config.toml
norm = "layernorm"
optimizer = "muon_variant"
lr_mult_qkv = 0.4
beta1 = 0.95
MLP neurons of a small language model. Each row is named by its layer, matrix (up: input weights; down: output weights) and neuron, and shows model dimensions 32-159. Each number is 128 + 32 x the weight over its row's rms, rounded and kept within 0 to 255. Numbers have three digits each.
After each neuron's rows, "fires in" lists the words (lower case) most often at its 100 highest values on Wikipedia text that the model never trained on; "fires before" lists the tokens most often just after its 100 highest values on Wikipedia text that the model never trained on.

L9.up903:145114103071100103097104165139143147071082147126112036146104119147174136183137142119122115091137158170157105144131160158176130123097167185095154140141118125106082126151176125165110213093160120114122055217116166150148111143123177070161151021080107091124154103146108129150129131139144161158102108149133184166142076124131112144122087161090101151151119117095163158101174107178133133116083
L9.down903:140120139144110049119106175115078080098139126127097079116120133163146165223114127086116077136142112127075130095119128135172109115124137202118130084171159110085082071131203104113189193085110108094182059179130127130189068164112154078127110066069084058129152132131139107159090138125152132132085118186137152141140123136118140136144115129156141140175147133095129145103142119175132087126129
fires in: "1985", "1988", "1986", "1987", "1978", "1984"
fires before: "8"

L6.up138:141204143198089046101100075131145148160188098115139158067170090112109151130150171179104139079110153161151143146088057139076128139184056147070084124124148089138107176139125081129141166188103142115165075157165120146128174135110127119081106154104110076109094063143178133161122110151123055136128112184153160146151122109111134093138122126093163114155128134122094140120199178150122134119145
L6.down138:078160122110146140121092111118122117089188142061228117162132076135132094149126119094138102110146115184152100077092118221153149117119166120135117151086143160142097087102118170157139122091186117068143180101109076106061045150164083183165153101159170196085081092127075147106165163086181117125158129146129114154157072096135135095135088131100114153109148106149113149090131161089133163122086
fires in: "0", "1", "3", "9", "2", "4"
fires before: " |", ";"

L11.up115:194094139116106098115133175103127132174095135059160119113131080069125145189148110135128140161084105125165096195202095141161139124113089090171139117144141178115141119109191154156130119092087131191142071130158175134132071132092110069130131111148066155132135116139100131124136097157177200134150158125109134134071145126161086109101139122112102097150121123095120107159113113122109094114094
L11.down115:171160118117160066171159167140103083138132083111116102153121131097089053120155070095091141150092081125123158184132143124132137084116133141082165130122149140119130113130106158037083219151099116137130125120104153106141132121106081105195142096131151185193161167181145137119068135079113107113143113110083085158153164121106102098142201118115111143100134124118109123081131110112122128120105
fires in: "january", "october", "december", "june", "september"
fires before: " "

L2.up354:129142132123107132132065132097144097128151116072120108165140129130119170096182078038153104070149153149103088171120118167086082131154081134107148109103172192148078179112110106120118087094137103143151121126144172139112149143131139161112126164137148118102158145152099129127083143148115138096112146177112129068150161098153153119184143132097179144110105142127092132041158135099121176094162
L2.down354:106090150088149164135128115119115050155186143076147145146153111063082133146212127164112144137092140175173112170150058122100128074167141138109163133108164119168100170135141125071106146144136130127064137148142111204095126084155118083091093139173100104098115138141129106118191154150131111114118139130122123096152088105139124130137112080168148139142224142107116097080092131112111126158103
fires in: "2", "22", "12", "23", "2012", "21"
fires before: "0", " |", "1", "3", ".", "–"

L7.up1064:153123151183121166129210137111162132094169083160079141147122106163117072096151106189179112126108133116087138118107123067119129102129157130097215123081192182125057083124164140182134145124146108235129119162129182100173126106129093154108100161114133159151105131152145107130074120130179169089127119133065139147123140121162111115123125171121114153123074133172146050204153100145194133112125
L7.down1064:162155185170083094156172120159163124135117067145115156108056104148142090097119116099156109073101133163152131154159181105100132131147133095066127151065124063103119133127204128105135110127055088167153126106135100089165150114157080105107138115136101118135091134120189136101071097188183125090137149193136130112102135117097108116099093126033140171119152162188159168147124126084125126128166
fires in: "during", "to", "of"
fires before: " the", " a", " this"

L7.up657:116159111139129121123167082136140120146130160182158130129175142124118169113173108135136044154106108153134106122105140172118133146146093135119081062148141079139169178186130091126099094162172079187082115125111106122140135084185129157084068095114148111139132133150102120128137138138142108102137109114062146103140158097058138153129120154092107124151032163135115101160090083154098173155107
L7.down657:171107074168132087128198073193165114171088173155177081094130137147100131098102107097127149194156119131171107151118147153119123170134130120115115118068101170189135107126128124117136090152143076112085090088102086091114096149184116158115042143117136091052099130160075070148086133085125105143176103119123130111126141104112112121144127171105085120112161105162122140113121093091192155134125
fires in: "0"
fires before: " |", "–", ".", ";", "-"

L7.up432:083161088171162118142176139139190123188094094124135103093116141125145180134151111057170119158147177137142124113137086121165075136150146156201159123113158169150095100157133084150125135169142072151141132109086126185155119086127131129118063082101110134116100139125089088090150128131090150147056156144117181110079096136153175102144163083131163166196098129169090151147175151146141208121115
L7.down432:132149068127111130172166135172117127116143141143147117147223135107178120150096087084132128118147112124152111101121141152120129167134133159138138122106166140157135142122122080126125157167091120178105113134119166085151151151120134134128084110152178051171108191094114122081187142144082098122038115170115139117101077112142146144152148091119132189145123198120110115128131116156125183138107
fires in: "on"
fires before: " ", " the", " January", " December"

L2.up843:153163083170152131144127095170107153123143138164086139120119122126175136125125168110130176133125108106179139133114108085059126116093126179104159117063128143130064135090132173084139102141183081164082113056104098171122131109176096153103098140167168153136143145135110168173088134115132173115114035119127177118209148076089096150157145084144120124074196165094117196171132152128150164118083
L2.down843:109122128129128139192170104140118120124114127161107117123147122068149183122152123107164155127152139122090129152196213128073143159100158143129179151077112141151091135179191152139060113130160099147046143115102124117139090102147157184089121107146150092084176130117132093105092123133181180156173119125108097098169114085127129128118186102135108093100120185120127177187123104081165166089083
fires in: "0"
fires before: " |", ";", ".", ")"

L9.up101:145110150147101146111142191113097174061150180137153146090130173164085150207122101150136103122085149173162150119136080078136138100093122137155081058109169119132097117181119058149194180103139091192164131132146127156103056068059124137081116185095104158102103170118177071133130142150116132087112109182112092178082121117132135106125146163067144068084107154148129139151198184077074149079037
L9.down101:134138114157076180147174144085127125078093096112099168082119151118052085145143111119103182111143124078168147118144137094154130112163136139099127085094104103106143138098123130107055117201119119112161106104054173075097098201102147101081157129092125085073178120140083133093146108045129147090129110125155159105113137102151096104162184150082145147150176117158132136149139106104168159146112
fires in: "000", "00", "sergeant"
fires before: "0", " pm", "ant"

L7.up143:120155178105078120116200122083173096149108137117123128104124110100132107134104079069161112152136129162163109110116132079136100129120146075157125076154111096095130104117075111117159037148084069095147102135114152125093142088119136122109147123143091146159153123165135133157221081102147143050124104119123161173120095067084140169125132120149176156104151111113187154150171133143106123144123
L7.down143:136129178140123123128170125098128120128088088118184133121153189103158139104086119087089094072172133159134090120121144108159138138143112089175137177073153108110146098135099089132101166117131102042168092120127160155096109161191122104187135141126190137186128112087080083132118147060124176061122096109054168118095123080078134099136165131121141116162124110167171127106175175149155172151139
fires in: "on", "in"
fires before: " ", " the", " November"

L6.up1230:181106110173123103118097089123119158146122132140086080094102075121059106212064061105123123102133186205128145066170115171188055169116120117110100210157158065142137116140140105113139091121094128165074159159192129118107166058127121146173124089164149132066183142103139130135171087077119107092141170149132160121114141140064138131114114135177135149115126111149183103125147166129132154115095
L6.down1230:162105129107161146158116142127097075110096160102193153170098104105099106137147024147083158098126127065193143181156144150134076074132099142152101034139148093132104157138118110118143133125115097117191114141090118147098079176151172175141113150082179106255132137122130136096166082107118074125120182112055184185071127096091143176066158078218149163189151148127150136110114104099137123126133
fires in: "of", "over", "around", "about", "than"
fires before: " ", " the", ","

L9.up401:153149102090079163138196115110196100144126054161134134164120131114111125125062143119102110139102165141132126133090115127182170071140080079150106149112175161156115120094113106116123126127132103135115130182145168180175096112127138125118136160105123090107159106156066099047142098157141130154131105171130137096118163137139042109148191160106114152096080143118100152145158121099093144194185
L9.down401:107074090133168147181171175148125088112173111167119076143161151150052128045077090151133151143157126145141070065139156077085159149134134117149127178098155148141146157083163138157123141101072070144126154129137094104139112077115123122085122163124161073155154152225052110116134149078092150096138154138168127116113116144113114080104158119120135139176161154140127177190139127123083129099107
fires in: "on"
fires before: " ", " the", " December", " July", " January"

L11.up706:135173151131136152119139134120139105094113109089105051114111094168119166144140069146137166135117197180143137129129143115164140067126130112110118132098205109145047183116144163172095123156091110090122111117165111119072098113179130106138120129139144180155146159163127105078162159155195139092168105139102114139077090164169080095164099111076147200121141124144172098231168093106121174118104
L11.down706:155117119133142118146136102133158138125113186148138108043185179100132080130157165166118138090122083145058152110142113155106092171190093125131145156172120090197158102118169091135123088081179118113181112166124137116137088080108161123177164061160116075143141133175102187170155068169127151061150131108045127081127120070174134105105222128164140106093088169148092093165114160147092137121126
fires in: "on", "january", "born", "since", "february", "before"
fires before: " ", " the", " his"

L10.up196:130106099131130130149185131104110120101169144153154053117079132143076146151060109113157111099162114165181127179170096157153174078162107137081138114168180127157174141143141114080163133126088087164091169134140174190109117124134102128122154109108084137162119182127144127089166102130123100143151167165112137082137094091094089094098130159111187109125094131131133155109144119137118156173061
L10.down196:069130175149144154156182141159110114143176117168164129145099109151160148148162073097128118165144147111070144146097182159148193059099108094075094145109139156159166108107108117111057095060115134145151146195122091176124127117112091158119079164056100114069139112152144102127152104153048129156106133152142101108119114104184144147116185131189116070121124116091179135141174067136084164183088
fires in: "to", "around", "at", "than", "by", "over"
fires before: " ", " the"

L9.up1167:111055124175150147104117129108084133083140136157119115124083168189080140109137167075145117092130138156154074158080116171133079111088119123116134096176136128160072118142116161135124187122145099128124132153193130177146039108205180127154086124129140112150170126175083141126114109185137118122155117157153130142140110103041197174139116171152123082148151075119108104100125129073144106163049
L9.down1167:130127110057181142086169089108116157129105147049113161136124137121172133095104084090123102172133142124145101165131160160118159103108171117120090153129127096119106172119204165116144147103129159092112110172130177130089084162124122115160197131116182115176110129173118112129081130201180156091168068101138136088130089102153184152130145119123160109144112101137122164157068079144133069129150
fires in: "july", "august", "january", "november", "summer", "october"
fires before: " ", "al", " |"

L6.up368:101141102157135106134147160124174095063105170113234123152131127162140137140131131071112136132179144139202146156124084147066168106107134145120109123114138130122130092182163049162162083110136154166079084161165188136101117148115158140127121158167094109116162103130090132142116151091091095114124161174145103125121153104183129114118138166139076167162121185106130141097138179163137125108099
L6.down368:168132133084121084148138156130168090125118142087152159191106125116173108100155107145129176100156106127194133178108133102071142157129121079135155203133159126143139067121218123154118109137149145114048188133099102055182049148174123136134108132121073071112148126112146100181056150152127177079143172149125140168126144120121150113085128168136093152126126126113084119185113133140129129090103
fires in: "of", "in", "for", "throughout", "into", "at"
fires before: " the", " "